config = dict(
    n_layer=9,
    d_model=512,
    n_head=4,
    n_kv_head=1,
    head_dim=128,
    d_mlp=704,
    vocab_size=29458,
    activation='swiglu',
    norm='rmsnorm',
    norm_place='pre',
    norm_eps=1e-05,
    positions='rope',
    rope_base=10000.0,
    rope_fraction=1.0,
    qk_norm=False,
    attn_scale=0.0884,
    bias='none',
    tie_embeddings=False,
    parallel_block=False,
    init='trunc',
    init_std_qkv=0.0184,
    init_std_o=0.0,
    init_std_up=0.0184,
    init_std_down=0.0,
    optimizer='adamw',
    lr=0.00114,
    lr_mult_qkv=0.7,
    beta1=0.95,
    beta2=0.98,
    lr_head=0.00825,
    grad_clip=1.0,
    warmup_steps=290,
    schedule='wsd',
    decay_fraction=0.795,
    decay_shape='linear',
    final_lr_fraction=0.0,
    batch_tokens=262144,
    seq_len=768,
    doc_mask=True,
    train_tokens=1607000000,
    steps=6131,
    dataset='wikipedia_en',
)
MLP neurons of a small language model. Each row is named by its layer, matrix (gate and up: input weights) and neuron, and shows model dimensions 304-399. Each number is 128 + 32 x the weight over its row's rms, rounded and kept within 0 to 255. Numbers have three digits each. A neuron's up and down rows have the sign that makes its largest values positive.
After each neuron's rows, "fires on" lists the tokens most often at its 100 highest values on Wikipedia text that the model never trained on. A number after a token or word is its count.

L2.gate626:140121073121184066115086077144113153129124167170124144105159121132101073175081096137091152165161131091153136131124114112118123097185135113143099125180073100130188203056134110134137131131149135219159127141108112121149167119131123135142120080128131096180152123113151095115169166142133189109
L2.up626:113137100152114134125138135110157108101121144134111136093086121150199116128153174125153154193092115102064110136154159104171159145130103114099144089135139081137165122145144111145110083155161125131168126102150128194149117100069145167131098085148130139180140098091118126157142137122102136160
fires on: "C" 25, "W" 23, "st" 7, "p" 6, "c" 5

L4.gate628:082158104117154193124185122184117082074078107136157097131107132171110143169149150159135155123172174153147160087147148077122138157123099130127120140142071140153071142153127099130157155092137212139092110172143175149096181084141093110175139150160096121215154097112127113159136083152154132132
L4.up628:115170086125161061117100105194165207105148129075181162149107152095176130154139111112082040142127148130097206142081112184097135142155127103134151141105105166086108109164121108087130100099101166149172173159105125152091103144125183113152149154129117169113162138152110075064193120146171142084
fires on: " " 42, " |" 23, " died" 6, " –" 5

L2.gate695:105137139094149182169130176097111101096163124134126142087133123146170195122131165123172098147170127149090108179150170153118132116118109123079142143126078069105131175173188055116121102160171131149160107086114164117108105089122161170078103168103185117160107107107161104130150113150154138125
L2.up695:133088096082176139125101089098117083166138101175137154112131095069157145147116144193186069140085130093138107116142147145099074099169178124110156163107106147136128193115136124119170129179144133114134129132149121142140118059153139176097144139091098112129139088101132118159164099099127131163
fires on: " would" 27, " can" 17, " could" 14, " may" 11, " must" 10, " might" 8

L2.gate350:127148139047136145132134098147119118099141108121110132105146154128131161126089159125112066114177121150078134126170119109078111137145114141146133137139096133150086131112150138183142143149111148097185140141102155045123166173110129073126125168102137136169168132186171140145094146183234121123
L2.up350:168097114123124104104128105181151133139145139185084158120131119187171142191107131154115107148081134122127101116079066159181089168169182132125125114173181097113133156158129092126100061097113205088178090096134136136098107112147137162169124118178108112082125103060080131139150145104124127123
fires on: " " 28, "X" 7, "B" 6, " C" 5, "G" 4, "A" 4

L2.gate11:177174128157114136143095135127119165161110145151138199154132142182122096149115127070138150151179139137118169113126189108168098136144148175128183086174109132113097109136087145185128130148096119137088157215097129099152139142133125030090114101106141140179148149140180163155079108201148140102
L2.up11:166154145154142144094133138063119083114104137113083159122131158144110129099119072104139149138124174142164125152182143165163172168187111136124162113158154113182070089148181105182084149124100114148080186093168064156134116125169174125133129122133196146165131099120169078164089050130059144153
fires on: " p" 26, " c" 18, " m" 17, " f" 14, " h" 13

L4.gate375:106176160129137149168147095090100085119107156164229138088141125097130149090081138145137162098139144134201167185167077087154095147084119186111113147152102144118136124149122134139110112131131206157067110169115137150154118040068081100143101165092114146188133153111149118119115168192104096164
L4.up375:085093142164136095127121171153082083169096094175110154175124139113131163075154152140106168145116143147170155129135181064128094138170075109165109103127120132149128155119125120144127066083137144121113163139106119188095148114134068137082136131163123122177108102131106150133093100099073137088
fires on: " High" 22, " School" 14, " Church" 8, " Municipality" 6

L2.gate122:139134160170158122133105147120071107149159133131173094130128153101131111087144155110103105133143057069139202142067162093106137150118138121159125139120109082151102125132109052144110115138124163135196109152122125145162097124179143061113091153159112110152137054145140143107130181124117144105
L2.up122:178143129153119104106053107085101146086122093144095151146117163064149200107097115063073125125145099124116140112118168098157092113195088138130102089087139108155111072127153121096133138136104094156173136114122171090130146134075181113099132111147131111151132131242114144134149145100119113146
fires on: " " 41, " set" 6, " passing" 4

L4.gate498:158104180153201169115180112112115126138143138050151161212083109147131064141161126152107096146058156138089174090101098153163116210112064115111169091090141133177156167161187137154116148095109128060160090183204155151132088101125102137163157097109144093130150174095174125145141125176130100117
L4.up498:149129143093104142177122157116120249134097147179134180179192102099118139099192140062164161142107093123065183131142100145164110136157121072156165164187111192114112160085109158121136169155108143116123084077150142121086154108208129099172147168085119125105123090082100156167130180135152126113
fires on: "," 31, " time" 12, " " 8, " incident" 4, " report" 4

L4.gate627:080121118172132158147103098082115148142144156120126092101101140110107137120101141060131118155087114108101102182121069167135164060154140161141159157064138102174129129134126085137111140183174162131191114138147140170142189166081143119127115100071107114157182177126117098088088131123174178123
L4.up627:110125134133118124112168137177142048108126125099134174139143165071117125102160103058073089112152087148105164101119108077137115144124143162179110139134127118169145106153103135187152142093202114131132179165097110138116140206127153128142142123172142099146166117114101126095113103086138178177
fires on: " " 29, " up" 14, "-" 11, "6" 6, "2" 5

L2.gate501:082131129148150151133116135166116098121122155047177182126171087142065110143124138137106097132224084158105144134168139163121122173091073082107161127166077092110109162138153157111168179137151112127199130168113110144115152114091086149108083143133110061159125123105133194143078148184099086092
L2.up501:113133137179153150141130141140110087161126163072163160108163101133097093147096169153140107143202116119125211127132111172101160148101084061120131103145072095089107157165151195075189189101166134138179133125078125151152150099130080125117120127124124115165134116126179172089085157151102119109
fires on: " " 28, " but" 23, " of" 22, " to" 6, ":" 5

L4.gate235:169075080107133114158107092018107087089101123133165156131125120117166164119169092123202174160137153087160126137090136162168204126116108100107118117112163121149175145140134159166121121151110109121181146192147134163128168104043136138120153136092118113103134089140132142143119044140145123170
L4.up235:146122121108100129154116127134059158180144186115107093144120134175106057109120174143148104121151111150184120174164153119129152147101105121102158149100178138154158173176184151051156137134120096161165157139104129102110164157092056103148116115062073121118181128081139109190131122172104129185
fires on: "," 15, " before" 10, " where" 8, " while" 8, " if" 6, "8" 6

L4.gate215:136170129139135097126121166194081078121114093105125146161148157082126114122131152043111123160136193140084156145108105136133118107189194144112162109207139104132108106160174159144102127073131112175126171105138129228106099113106128091111172124084153148166153131138128147184135097122089168151
L4.up215:137105113102114137111113113118038122142106096141168104151196156170130096156067161148116080152154163021170193168195121131102126139113162086088135047196055147138111089133089119149130123150115120150122125132113175102162179111192103157147114117116114192145150146131152162162146154151170154113
fires on: " two" 22, " much" 9, " /" 9, "6" 7, "5" 7

L2.gate295:085036123140135110130168147138046120118071134156085079113125124150136104093157110108147127131082120099144099149065161150134135126172053138144129124083148110121158135127148108103085156160157165162118094072152051167181123123140138113086103106117124144167158110128116113091129098155040112113
L2.up295:063111145119096166142117079150097114117092150149107100120101184117121087155123119204076041141086198149190087109135135150161112156124115129099184057126148091080102206129127170161100061170115146147112165191110108101167141156122152188131153101069146150117092078138146085112147092080130141141
fires on: "S" 25, "z" 15, " res" 5, " Mart" 5, "us" 5, " Sus" 4

L2.gate149:135184166172191053130138142190103183135166139126174095072131075159163158128129169096120117116118084111149164148139113075127150161129115151069168112106106149169095157130138146096144118166106097065117095190056178088160178125113121148096129141134081132121135162126173170178142072169205159143
L2.up149:115114149116130136072111104144244114133160142121114155116116126063049087092124107159147107099135102120174099102182123152083120177140141104148094116144132118138146141105113175130094168105130118080085186181160117093113147138100158150172114112209147097124160123170133109170130124134143097095
fires on: " G" 39, " S" 7, " A" 6

L2.gate250:136122192119135136092181093126164157092166156116125146107151135164156127171080132147120141091197095105123132105152136120151169135124204121122118148133147067120143117091144117067102163105096108116149089175163103125088132138149073184115127113185172092187134126129147110140145161167109144118
L2.up250:122091103188134150118170090202121138163116093120115066113107121188140179179121091126096092144135102100135147142143121168157157111169141144167140086146161151150160071095173083101113116130084086185084086121162118099180181172159121125087085154158104153121182206106120172106120096109143203102
fires on: "f" 20, " F" 14, " Sh" 8, "F" 8, "K" 7, " f" 6

L4.gate347:096130105186206103115184135183136114112068198183141193157147129184111165130046147138134194110154137198117136131132115067112090088199107145109129109145090128142116122094136101179136123117153131055120109187056147100150120152165160135143063120155169082118111140145128180147099146144151140139
L4.up347:104126074135103157102185146114094077095111114153117094169122141160055161149115096167102157180133164188155155105171115145162099137154144106101163167175117130174101144096138098119129159131133083140125097155075127111124129093151091119068105132104104142161143146096137165184077116109172174165
fires on: " as" 44, ":" 25, "-" 15, " /" 14

L4.gate127:135090114099093107153094136127114096123081127075172098127185082117134146137089202100169142117151109133165082136186189109143177083080061114134099099128118124080120140067154095097155111139175145131119081128144171096092128118158134131144121131147173077099134055147119161099115146085116078158
L4.up127:149136066122053124126185091139113125108131107108128171047165167083103166137055163068085160072153156134192164140184108116095146140157098081153142117119066097162135152151177114152188095118162130134133134145093149112159149117146085098087143088130140145079150084135152138131126097129088094144
fires on: " " 38, "." 13, "i" 11, "," 10, " and" 9, "inn" 4

L2.gate146:119085129137101093117092189155134165167133152080126186111152127143150147126104168137116079113135152162120156100143134107123129170094134122140177193146134117102028105147124165168063143121114121123128120076136171098099145145161113142186088099144088066114158082125132196144133158128154094116
L2.up146:093073126133161073120174154192129120113101148117138144118109139110130134165143165084084099159073102152168129237109149146196135176079173123114100054141166135115132106085139144197109177129129132168133159093200090128120155164175060136119107154131117113102186192165091117178139140162152126158
fires on: "." 27, "==" 13, "===" 8, " medal" 6

L2.gate220:110091202159131096055132166087081162068114094159137092126110147108123212099136102121118108132090144153128192124134048122176150138098100153127154143175167131132157148106085163128056144140185123100155089129163161089117105100136141166108150119157138096131139159080171152070052103118131135118
L2.up220:094097163160112129148098168136087146102134142174101140106100128076149119129108093139133136178149116113106215063096107091172120175156126098138133142143140101137115109175083121157088069115157096169131101111133098133134040087095141133103143218078114100098150164119094069112100131159101094114
fires on: "-" 36, "at" 8, "on" 6

L2.gate473:123105178111146230163099126144125170107136212167183184121191160109148162126166167175060136159118143132057174097161116120089135125135124165125179130125158116034097106141131157154117138061144089084207125167054213121100123184127149117152134136101088074147106134098224146133125131135134092174
L2.up473:158108155159127151110105178153176176139183151175158131180139067118110126118174113170048104220125086112063208184143198140070091131182137138124167155138160148105110088167073092169118101121108110129112084110078135101159117191065178159161140145062107163094108140086143175137146107045177113137
fires on: " /" 39, " on" 10, " played" 5, " U" 4

L2.gate174:115151126114165110160135149163137157185128167144087102079132111075129139122101056093119135103119040098135149138210141087167132157147114114121142148136173148097102144127049126159137143105110113155079090131080177114161103128147129149120150180131176087146076153145139159094079127139124121099
L2.up174:163125114144090110117152190124126118175129148128205149108142091098102131160180104058053115144106124171136125069150147133101121110167086117116155144182159145103137136162127142114157192034105139152058124119116117127160085114111144159108145099164142108080092184110107149181170109128129051127
fires on: " B" 15, " p" 14, "–" 10, " M" 7, " m" 6, "\"" 6

L2.gate472:148120135119125162101109069115114134107114144090089164065160130139149088147119160135085141144124154115096136154166177099155120101120074116121155086137095136114091118137173125069155102137118044137106127122101119121097172146144095108126131117113125111123120067122149168181104134101153123106
L2.up472:094145071126159072147145115170166069127151128099160109094165142155146169105180155147069070139140167150100142099119219119114102152118128095146120052119104132110128083140156138106134073172108069115166100094141113151133144184169133117093148110066134081104151115136211153133077169093134100131
fires on: " in" 30, "%" 25, " on" 9, " –" 6

L2.gate230:101103131163151127123126143104090067115152152062196135119175089160082110101113172181138108142162106133092163168142088151136137187092075086103146150138087088131118140134133149071182200070163121149151121137105137128139102075140097174102097102151111097158145135113177137143090147179112013095
L2.up230:127140137161165151123140161134073087115125169060216155096172111183075094127080189133105102119178096120127186156143103107163142168069087103139133166129067115158104154152161162116196175067178128152153153153104131105140124101129108126099111117133104096141121144114137158158077152188126082074
fires on: " and" 19, "{" 16, "°" 10, "′" 8

L2.gate127:123093148035143114199091155090106119095128152204115149116095127068140164100077134198089133121132157127107074189184156119101143222118131206085132093143147199152104147131124120074135165141112121102117110128110149112156161116112128136093107118152117117111116120147161109121109136138160142081
L2.up127:066091192085143123161075158073107112123146123147150153150172156125110198141111137184098147137144148110134127121119178144142165166107106151136097105116180133158134138150127164100126172102137090124229095095063146097145161107121136139165159127094105094098117137126168032124142122133120161151
fires on: "p" 34, "0" 9, "–" 8, " trading" 6, "c" 5, " CD" 5

L4.gate39:116098083117181150131164135081133152086148121129109147148149149129152172195200085164131165117108052134142107115058082197123106220133143165119112111192152122141187130116082125113094082205173163102141106084141127160127104129114112162143140121091092172120086138186118167185138145133137141103
L4.up39:120174101147130140155128129121123192104110097111116085096153150111111134156141074125100138159108154121114126156146103097120172102140139163099127114161101121186080083143096132193153049182133169121147044099135143153168121144125118187168152125096086109096112126121103099151129103152121127163
fires on: " time" 37, " years" 9, "-" 5, "year" 4

L2.gate511:176083138169088102101129103194143144197170141135165150111092068158151069115054067114164127144126074126081085152148112144161155132110108144104163149123112108167123107202137104138103130122104194212092161102192153123081166101155049121150070109132117111148146062101126133149172105123146119070
L2.up511:074139144096070140124091086203091148085166146136095168128107155108092130147110114099192143144102107046184107136120119131041121145092176176077229157123148108185141159105108124127170084098130143129150192076171166134131124098151124143141137135131155120161102110169146133112095117135178102176
fires on: "-" 39, " K" 12

L2.gate141:117073127151105106111127093101141227121102140131171092096133085098188127086097119133127131143088075034099164154125097089115133139108129128166158123158166169150062124102120168105127163140145127118160109155146128093135191137141097133145130160102117087154153134124107139204113141131151099060
L2.up141:106125098138148091107126081150164180106051123133135111168066126106174138064118085134152155143139139157157146113091104156150116082174198123170170122142089115162092126105083103082133103148142114096124125171105144107108187167090117189119088136138083144110171111089113141141126140132160170127
fires on: " |" 44, " /" 7, " m" 5

L2.gate128:145125124114105124164120109123093104130146156132119085069170106119181109120084094065100129138162102095112159114162153125121160157087124102142186143159070144131093135099187176133174174198119140172169159078100118117193132122079139167116112209111122098102132063136138148143088132153099088147
L2.up128:104063093155109134174124118141122145145102111118107133147138131141079101206173149150081058108130186110144127064141069180178140062149126133151120163156181145140118121138099133070115198121142080112137119106153128115138128059168092142100110077143144127130231083081106191106131127114090157167
fires on: "-" 98

L4.gate674:147130099188167118157114164145137141190147204165169116127157133122118123088123176100161122122157125133148082134098135122131138134114166166090139075134139110091099117076145095162150155185143116131095111161132109122132130171114164153165074097097076129112118146089182128130108129119170129115
L4.up674:182098102098146095140114094100150088149125133135106153087134100140104139091136116203172152165185099109185107111099109120062172138089158100086111076187201150153104237141150175163102120099125158133134132183182137129127120074207123145154098141133083122142138158143163114134155085139097149152
fires on: " —" 26, " West" 12, " South" 12, " North" 9, " to" 4

L2.gate357:146116112178172133016080106138156028131121142081096110084126130187117173070062133123113129156196149111059119179147107099123126159085135189143122133163083077145104141125177167173143096130154106139122096130127158079130132142124151126145114092114128122191121084110158169107168183152184145130
L2.up357:133139069153135186085130128133184063107157112185097137109125162205178171150111126106082068142154188206127115084177114108145113143117152134196096112112098173162133183113124149128119171097130178159067074156172114094188130120135118145161122162111151133143027141136123144148155134117150123053
fires on: "." 21, " v" 11, " New" 10, " F" 5, " South" 4

L4.gate687:137172105064149156097076105127120119109141121150135150109155136159168146125140092068154112130103125125162133133142130167101186081175143140124121081223134141120125125123187127102128147091142159172124081170070180089141144132087133179088118149108134134113096136171159157126173085115146127122
L4.up687:113162121118133150200141138181183087101096144078168143101068166089089121166155163076145126109109069147162145113054168110110123104052117074064143118155147111121183140093142121132154180146132109035132136096143107123087114132107129160144188117158160097108141078180113179095060102115077089080
fires on: "i" 34, "'" 13, "u" 9, "." 7, " points" 6

L4.gate470:086124187128149163117161130186185119175084184096116169111098144108144061136116134088168119078131117123089103169176119166149208129076087117087152114123100139147118107126143147148078092152140132106127091086183133132103095077110125139128173099191123139162126133185160097129116166164187126186
L4.up470:100134139125089157117138111074176201110119134142113170156143071080135181145089137154100129180151082126125120104152084167135137136138126129058160160111155158123162116112088140136141129101097136125125154127162156099099133097132061158119137086101146122169181100148137136077164152086123080117
fires on: " |" 26, "-" 9, " and" 8, " or" 6, " [" 5, "0" 4

L2.gate457:154128173080119122127149117128166126088108151149156163143130148108099140128140078165102122078151123175092132142147138134056128097162118099015145094148116125104108157056112154156102117141105168119136075184128145151109139166136105169137084141131145140117106094138098128125050157135120137111
L2.up457:137173143089144054175130096108104063022139122074114150134145132141143161164122053112196152136127098140157163160154084137102155138078114142181103083083087092103066150110128148135134154172158115126120128193151139086131133158154154132124136090132109132133130110108123177108150144117115119140
fires on: " K" 34, "k" 9, "on" 5, "an" 4

L2.gate192:106136128056111113124097086121107095161161127057113126110152073126071188167168117131134142109140095097122140169117104185121152119152111150098121058185085109116131123166157151168149126153139047090148179150153117104164111058063138155075124159140139097155142158105148131054091076122132088108
L2.up192:094174132088134109149134064110105115088159131103098139076094130144074165120090153169162188118086142146097100147108117091084171127139156084139099107129153120121113097210144097059057135173117054126168093164091133139110137118101148157149098181182099113040063137084111134139134139095096156112
fires on: " as" 33, " or" 6, " planets" 5, "aries" 4, " which" 4

L4.gate205:109144215153063144099102136130156170102114138147115102113096137172074113210118145060124188084155078150129143158155119105114112126098076096088086094185126103146067086111130142176111145175145105099128175155200107138143139109172131176144161109146107175083082177125061134133129115137110150152
L4.up205:141085065096143124080133112097130122059129135163163089117088165144116133141133125137152128163072113068054118135149143146112203096155185118072148117138183144136137148162155153161136082160173059105123116135125131065093103113158129106113158141172118073103157098162119113087109104120095105067
fires on: "-" 94

L4.gate298:104087154122132100139107157126105132141092129122166162095114157131155138134191166073141079108128127145099121108140152169096067116145096127172169133138109129154114163162134114141115095106123163131171073163121066141142098014095094144152120126120133096133046172180132150121056120125095122134
L4.up298:130133136114077084100083146122171059131109136101141138098089151118075145143098132097119192111104136120113100129149086128121110132150145113121107157108128100118160140155045125135204089103136084188124157095073120073201122126160146131151104160132224063207143114176108134156104092172095154142
fires on: "-" 63, "h" 5, "ö" 4

L2.gate366:132162150193142165112076162120142083137138125138104107183141104188106116184064091065103077155109135120157131131098118194150119104084096138140134141114088079149075111100074117156087167126101099232097057115088124133135091126073136179162093144145108100090124143143137089149103126124117113168
L2.up366:083110087090134134187137118138135090097167154109141136152103125152105140087137107141108108152097130178137137117162121121120148096155118116091053106121154119152111132170171132119116120190175152159139100125167179166123135143087140106136085136124161142129084086158122155082157137136177124138
fires on: "-" 39, " public" 12, "Sh" 5

L2.gate667:193129106140115164122157111110111111107125121125150161138158079130106179166106131130115153100092063165135143146181111094177095123125118102095109120164141087161135161141126163100098084106063186106076089148164119070118125116135116139114076086122138045138078088137130158181147137084114106098
L2.up667:124124101135170162143108149163077125112158134122113083050135092157101136177062111166138116111149167117129122184162130069155131113133174122154168054129091061144157150120170116099127163099171091166092107129092135100185168148096169173181102065115126135084110112150118151148206134152157104083
fires on: "'," 33, " round" 11, " Ward" 8, " Type" 7, " Field" 5, " X" 4

L2.gate381:121146168171156153100092087158099118169103164089186102109166110108114063187172066105141124133136072130171131160161135137097166106133118108105136087152104104102181192063198160135124123103133152130105121100084112205122183140120111155092081120151124093149104089140113135090090198118120108092
L2.up381:116108124130114148153107108166140111128089132121089150126111118131126098101134142097148057123166110149086157105130138201111091125148097145136153160137107135185061087196123146130162112136114130174180125153128147116120164144201094104159131136130120115146134089119081064197089076142082143171
fires on: " on" 13, " from" 13, " in" 10, " ===" 7, " into" 6, " out" 5

L2.gate228:133078134060116167148076154093093092158140138156103113129126108150099124122107129125113173062122194134083094107156140103139097192130115130091146149168148144120077134161142158170137131095122044153150132158112162085128119128081146094124127101055113136128101155152105120117128104155178103132
L2.up228:198165119125127150141132114089158199158165110131161091108141188170193116108087122098175105145102103123144125117161131178163134100155108107140180097119110218213187192136121110174137121112132193175133103147141153152147091102213094125131118133125080135098142077109137084127100153124131101060
fires on: " $" 31, "+" 16, "$" 6, " family" 5, "." 4, " +" 4

L2.gate408:194097148107083160100159154171091103116147158073116131117139162050160099120145133119102147130095132113194135179131110157079151137145072112126106165123109117099089135105190085139159166112132165102136126145126158109093095050099117130111084119086173072140150120098094097105082135158148119067
L2.up408:148148129173108160135113120121131166148132090135195116182124152078143108166130152099111165159204049177098139135137164073151160129101156132133107104098088133154159133094069106125129146126171129156133088125146100085154099106130199123088182123173117147132068108169132161124068074089076130121
fires on: " is" 62, "=" 5, " was" 4

L4.gate460:087069148138109141135141172143161084089146127096155096104111121145133134133148127140165111163183174184143147157175153127171140118148142126091176131102149109115106111165161117163122124163104136144146222084148143159070104134163106131164102099098127146097174109113157146136092124173183154136
L4.up460:125166103090114150093132133161115027135123132145170081156107128134150093089091138150156138122145152145089103093153185150132132099153116092156159206128095040107153187138092134134119148091138092135130138120105105154124108092094158191071120119086131112121147124114092032117215090150171069112
fires on: "L" 20, " is" 10, " L" 10, " l" 9, "izz" 7

L2.gate486:118123147088107201100132078090096108070131169099176130088101169190108116170108163097129096148131083117165167140153156149110153115096104182072149123113104081133157149111186120157127106146133115156129122130185102128102158131097162101099118103128152082196115173100192061148140119170135219159
L2.up486:123143144158103164156135148120111097120151115140127124094083143124117119175125138111130100110094132127139168064120124154207120137092137142099159110132148098077123135164146059144115159060213125069126162076169109138161139140115129094111098183138138151082127130099136100108120079126121128142
fires on: "In" 24, "in" 13, " La" 9, "===" 9, " In" 8

L2.gate564:163149073165120198110106165143145145089118119122133139084121128138090113172126118187119114140116091099104123111162092109165140137098106132130125127144079115180150130158094141136045103118138147163132109140127128112090132156120184141081106149118126159106117118097093120144131147087132166036
L2.up564:082105087161116127157138106188143105095149116134123136043098136150165130091130065190111121137095117133142145149181108103145094122065155156140125098053109115176087131115091151172103121097144203157116124136092132078120141162069204118116120200209191148127076155108064038081124139119134073096
fires on: " At" 25, "at" 17, " at" 11, "V" 6, " below" 4

L2.gate214:078095139161142109140132163141152183200102125151134151111208051136106114097151163091117115094133089092123156209107167118160145111131084129124140145109103157151127068101141085175103138178189187143101101119077132136120130133113149135156053186177142145129125176150119140113123151068118159078
L2.up214:106146094100151159123167146155161140166111093126120088138134045128141128141118143167131122099177146169116148127159119077078153152111187112127098116208111132207131089080083139145123061148118132101136146159091079150099102170105174089098104100148171128078083084133101152148102137125172129152
fires on: " D" 19, "d" 17, " d" 11, " sc" 7, " Gr" 5, " fl" 4

L4.gate263:093084200107116158074125119104105175151107157155113125123149110141142153140144164195142109118134103105124125168093117151144147212128140163095153110153113160146100176131137191162177156109128129110098105172115151119128085080093120146137124101127079140153148142100145172124151136079160154053
L4.up263:074146107122078122092121131102132151121129111117145109141101140181168080122139129178129155135140129139115093091115099208214181092096160137076124116157148144147076133084114167121144179124144170106100105170129135197137151091122155153148129092132149148112071160034133104112134154101122107114
fires on: "0" 36, "6" 10, " that" 5, "7" 4

L2.gate300:127113123148128093202129109139119166085016137102158173159154128145130138155126156100114069109162160126143106106144099094149148110120163114126093128136099121142093187114120117124065154086201213105115094112075090137109116148078135128122141140165202138126116209122069141156089103127095140124
L2.up300:069176151136082118099135101107147112138141151165133132146127049120156146108142156034121107156096055114139188106106092154103159114114096115116155122061119120114194103137113150114118133110163113149140150093149151085149120128138161119101100163100088129157114145165071089170183129112174097097
fires on: "-" 83, "=" 6, "|" 4

L2.gate389:100097159156125082129150168160181099117091165147168154206151129114121076106067163145169109118195145128142154171100170167146110133098144158117142118175047119125113179170152124150152122142165164141154154142123090147108123142110061162177101155158114063152136108140122166176061160092175158088
L2.up389:086079104185078153122141143116116153157070141161149091162115112127104146115082148064089162137109186106144134182084102100136065207134098136066122094084115086162157128114151147101104149170097095095136164120151109115118154151080194157146148155118148164136062137146089137094164082109140108121
fires on: "9" 14, "6" 12, "8" 11, "7" 11, " The" 9, " New" 6

L2.gate67:150101171146115100093142158152123131143129110176118106102155050178103163086108136139097156096137149141124190101141103157095107138140110119155108183112162182154081137089098165110079142183106141139132076123169128143113115057111127164144111094187164153134167122122108128137114132181082092124
L2.up67:163092122128117124146152177156167114141108149162159146105140073141079147068095143056095158105172065143101089178140124134144066126138131139152138156110174109143175109200112116146140142116085189141157110176083153162134078124132123136101152127153148144127082168087130071176082169095037107118
fires on: "–" 43, "8" 14, "-" 8, " Ch" 5

L2.gate554:102097142129113159071193171148091131139136115148091135070147056182171101084092130135203145064114130105102099158100125097208149157139131152125107169124176097152096133134162125179094121117155137169079167098089120056156171140148112123140151172105144130150128091086123097115092115111168121153
L2.up554:140038091173159109151164118164167157101127120131098123138108127168103189108102166159164090154180140141080066145105088120197178132115138130190064131166141091159134174161169082093121147147223142188132127173148068177118098128065120131155136141136114103121159070142135113094165189139073134101
fires on: " m" 14, " in" 13, "m" 10, "/" 7, "z" 5, " gun" 4

L4.gate153:148120174134108111044107078108137157151174157118112183156115102129134085093164168136152086147123136144102103144138120188137134140077146148131085159093097110100156183136113171111106132137141158159100130212186180180144044113194135065108138107117050127159049129086160172174132152144115176116
L4.up153:054056106193161133072096176154164111078092136127102140103104114179123115116137098168139088130072158130121110129108124114132102165126170131098150166144204142160106194085100122100087148086118111108110081144121144105126171108124129116137107191182066108119213138102134165090136120142169147202
fires on: " \"" 33, ":" 14, "\n" 12, " '" 5

L2.gate233:149086177155096141132144172126138126094144135072176143057182077118115114122074156081089134134166114146140112165094139101162177135091162117104130139171114162113145193090128080138164156147169161139092112143114094114141067158092130073086087133124140110143169149168103107161078164122119091036
L2.up233:137118130103103123092120131101074154088140168103153112077141136060093163123090126106109155111106114146135087146135127082076182147118118086108173102117132166096178140145065087093119114123122105135116174112153145071106090167071191140081085142144107119124141133130056174053115093111086117111
fires on: " Type" 23, " =" 13, "=" 9, " •" 9, " Sport" 5

L4.gate78:058138117062070207136139168074154070177146121128084116050067150150108129094078146136141173176160156134190099211121139183091166129141119106115112129143084122095124157138144140131111133182094182116141098096181163177140153092083178105142151171151125121108128132150067085119160100124110163156
L4.up78:181087177111081134115157118170157171158148119090086131107108177135136115128125114015117184146125124142111118105154105117140130100105152132105129174106109079090155195105138081068114123133116082168142159156134145083112065111082155081146114119132193149121125061108114045139126160098155141138
fires on: " and" 72, "," 14, " or" 7

L4.gate149:093130136135076136105138174132144171112064176168123116135128164163141108119129165150111093137118184098119118154168051125159106183110189182133112131136071173142140115099128135173131110145101173062151119157113170164118172082105109069074117084131096164119170122105140126078117124098159132168
L4.up149:166109121086121101134105205145133126153173141069098149072141110095141144112064151085094089120150108122121132166171135107167105143078182101162098148128159112145127186120118192095127082109148124135166126134157170126180147163142092146148142105165133065118139148187123088110146102160142103150
fires on: "0" 35, " his" 31, " her" 6

L4.gate130:186142126109155099118124131173114164141101115089184143144155114116124093091097140154144137135187137107151126147137112101127149146101126129160165164083136163166138146135182102112160086128188178079119140138128075140066119121117128127095113102157076137137105227106156156107099143213150146120
L4.up130:127119153133132112093121100108098164154114150114137143161147102143145166087124151129195140182142175092143169148162073177111149132111136104158132054120119120133157114158138052136102080099148077125116121164109124102129134159137156148166139146107074164091191149081143164104127123165165112115
fires on: " " 33, " (" 23, "," 11, ":" 8, "′" 6

L2.gate292:072099142131107109108144171133097168171142174140102105099144129146109070169116170142177168035144140105108137110179140127082166133168111116144140161132109134081115213133134148154059118118117099086094075124107140196119113138077190121161044082154121091139171104099116124149111146198104137173
L2.up292:139128107100088100144161112173158133126170125130136113088161151101109102163134153175097135072143103145154100098137137210120155139128123113162123121180129142135119150111133125198113059087110152173083109098094167154098078139120163132136105126169168151096176118080110069176147143148117142129
fires on: " and" 48, " ===" 11, " based" 5, " ==" 5, " &" 4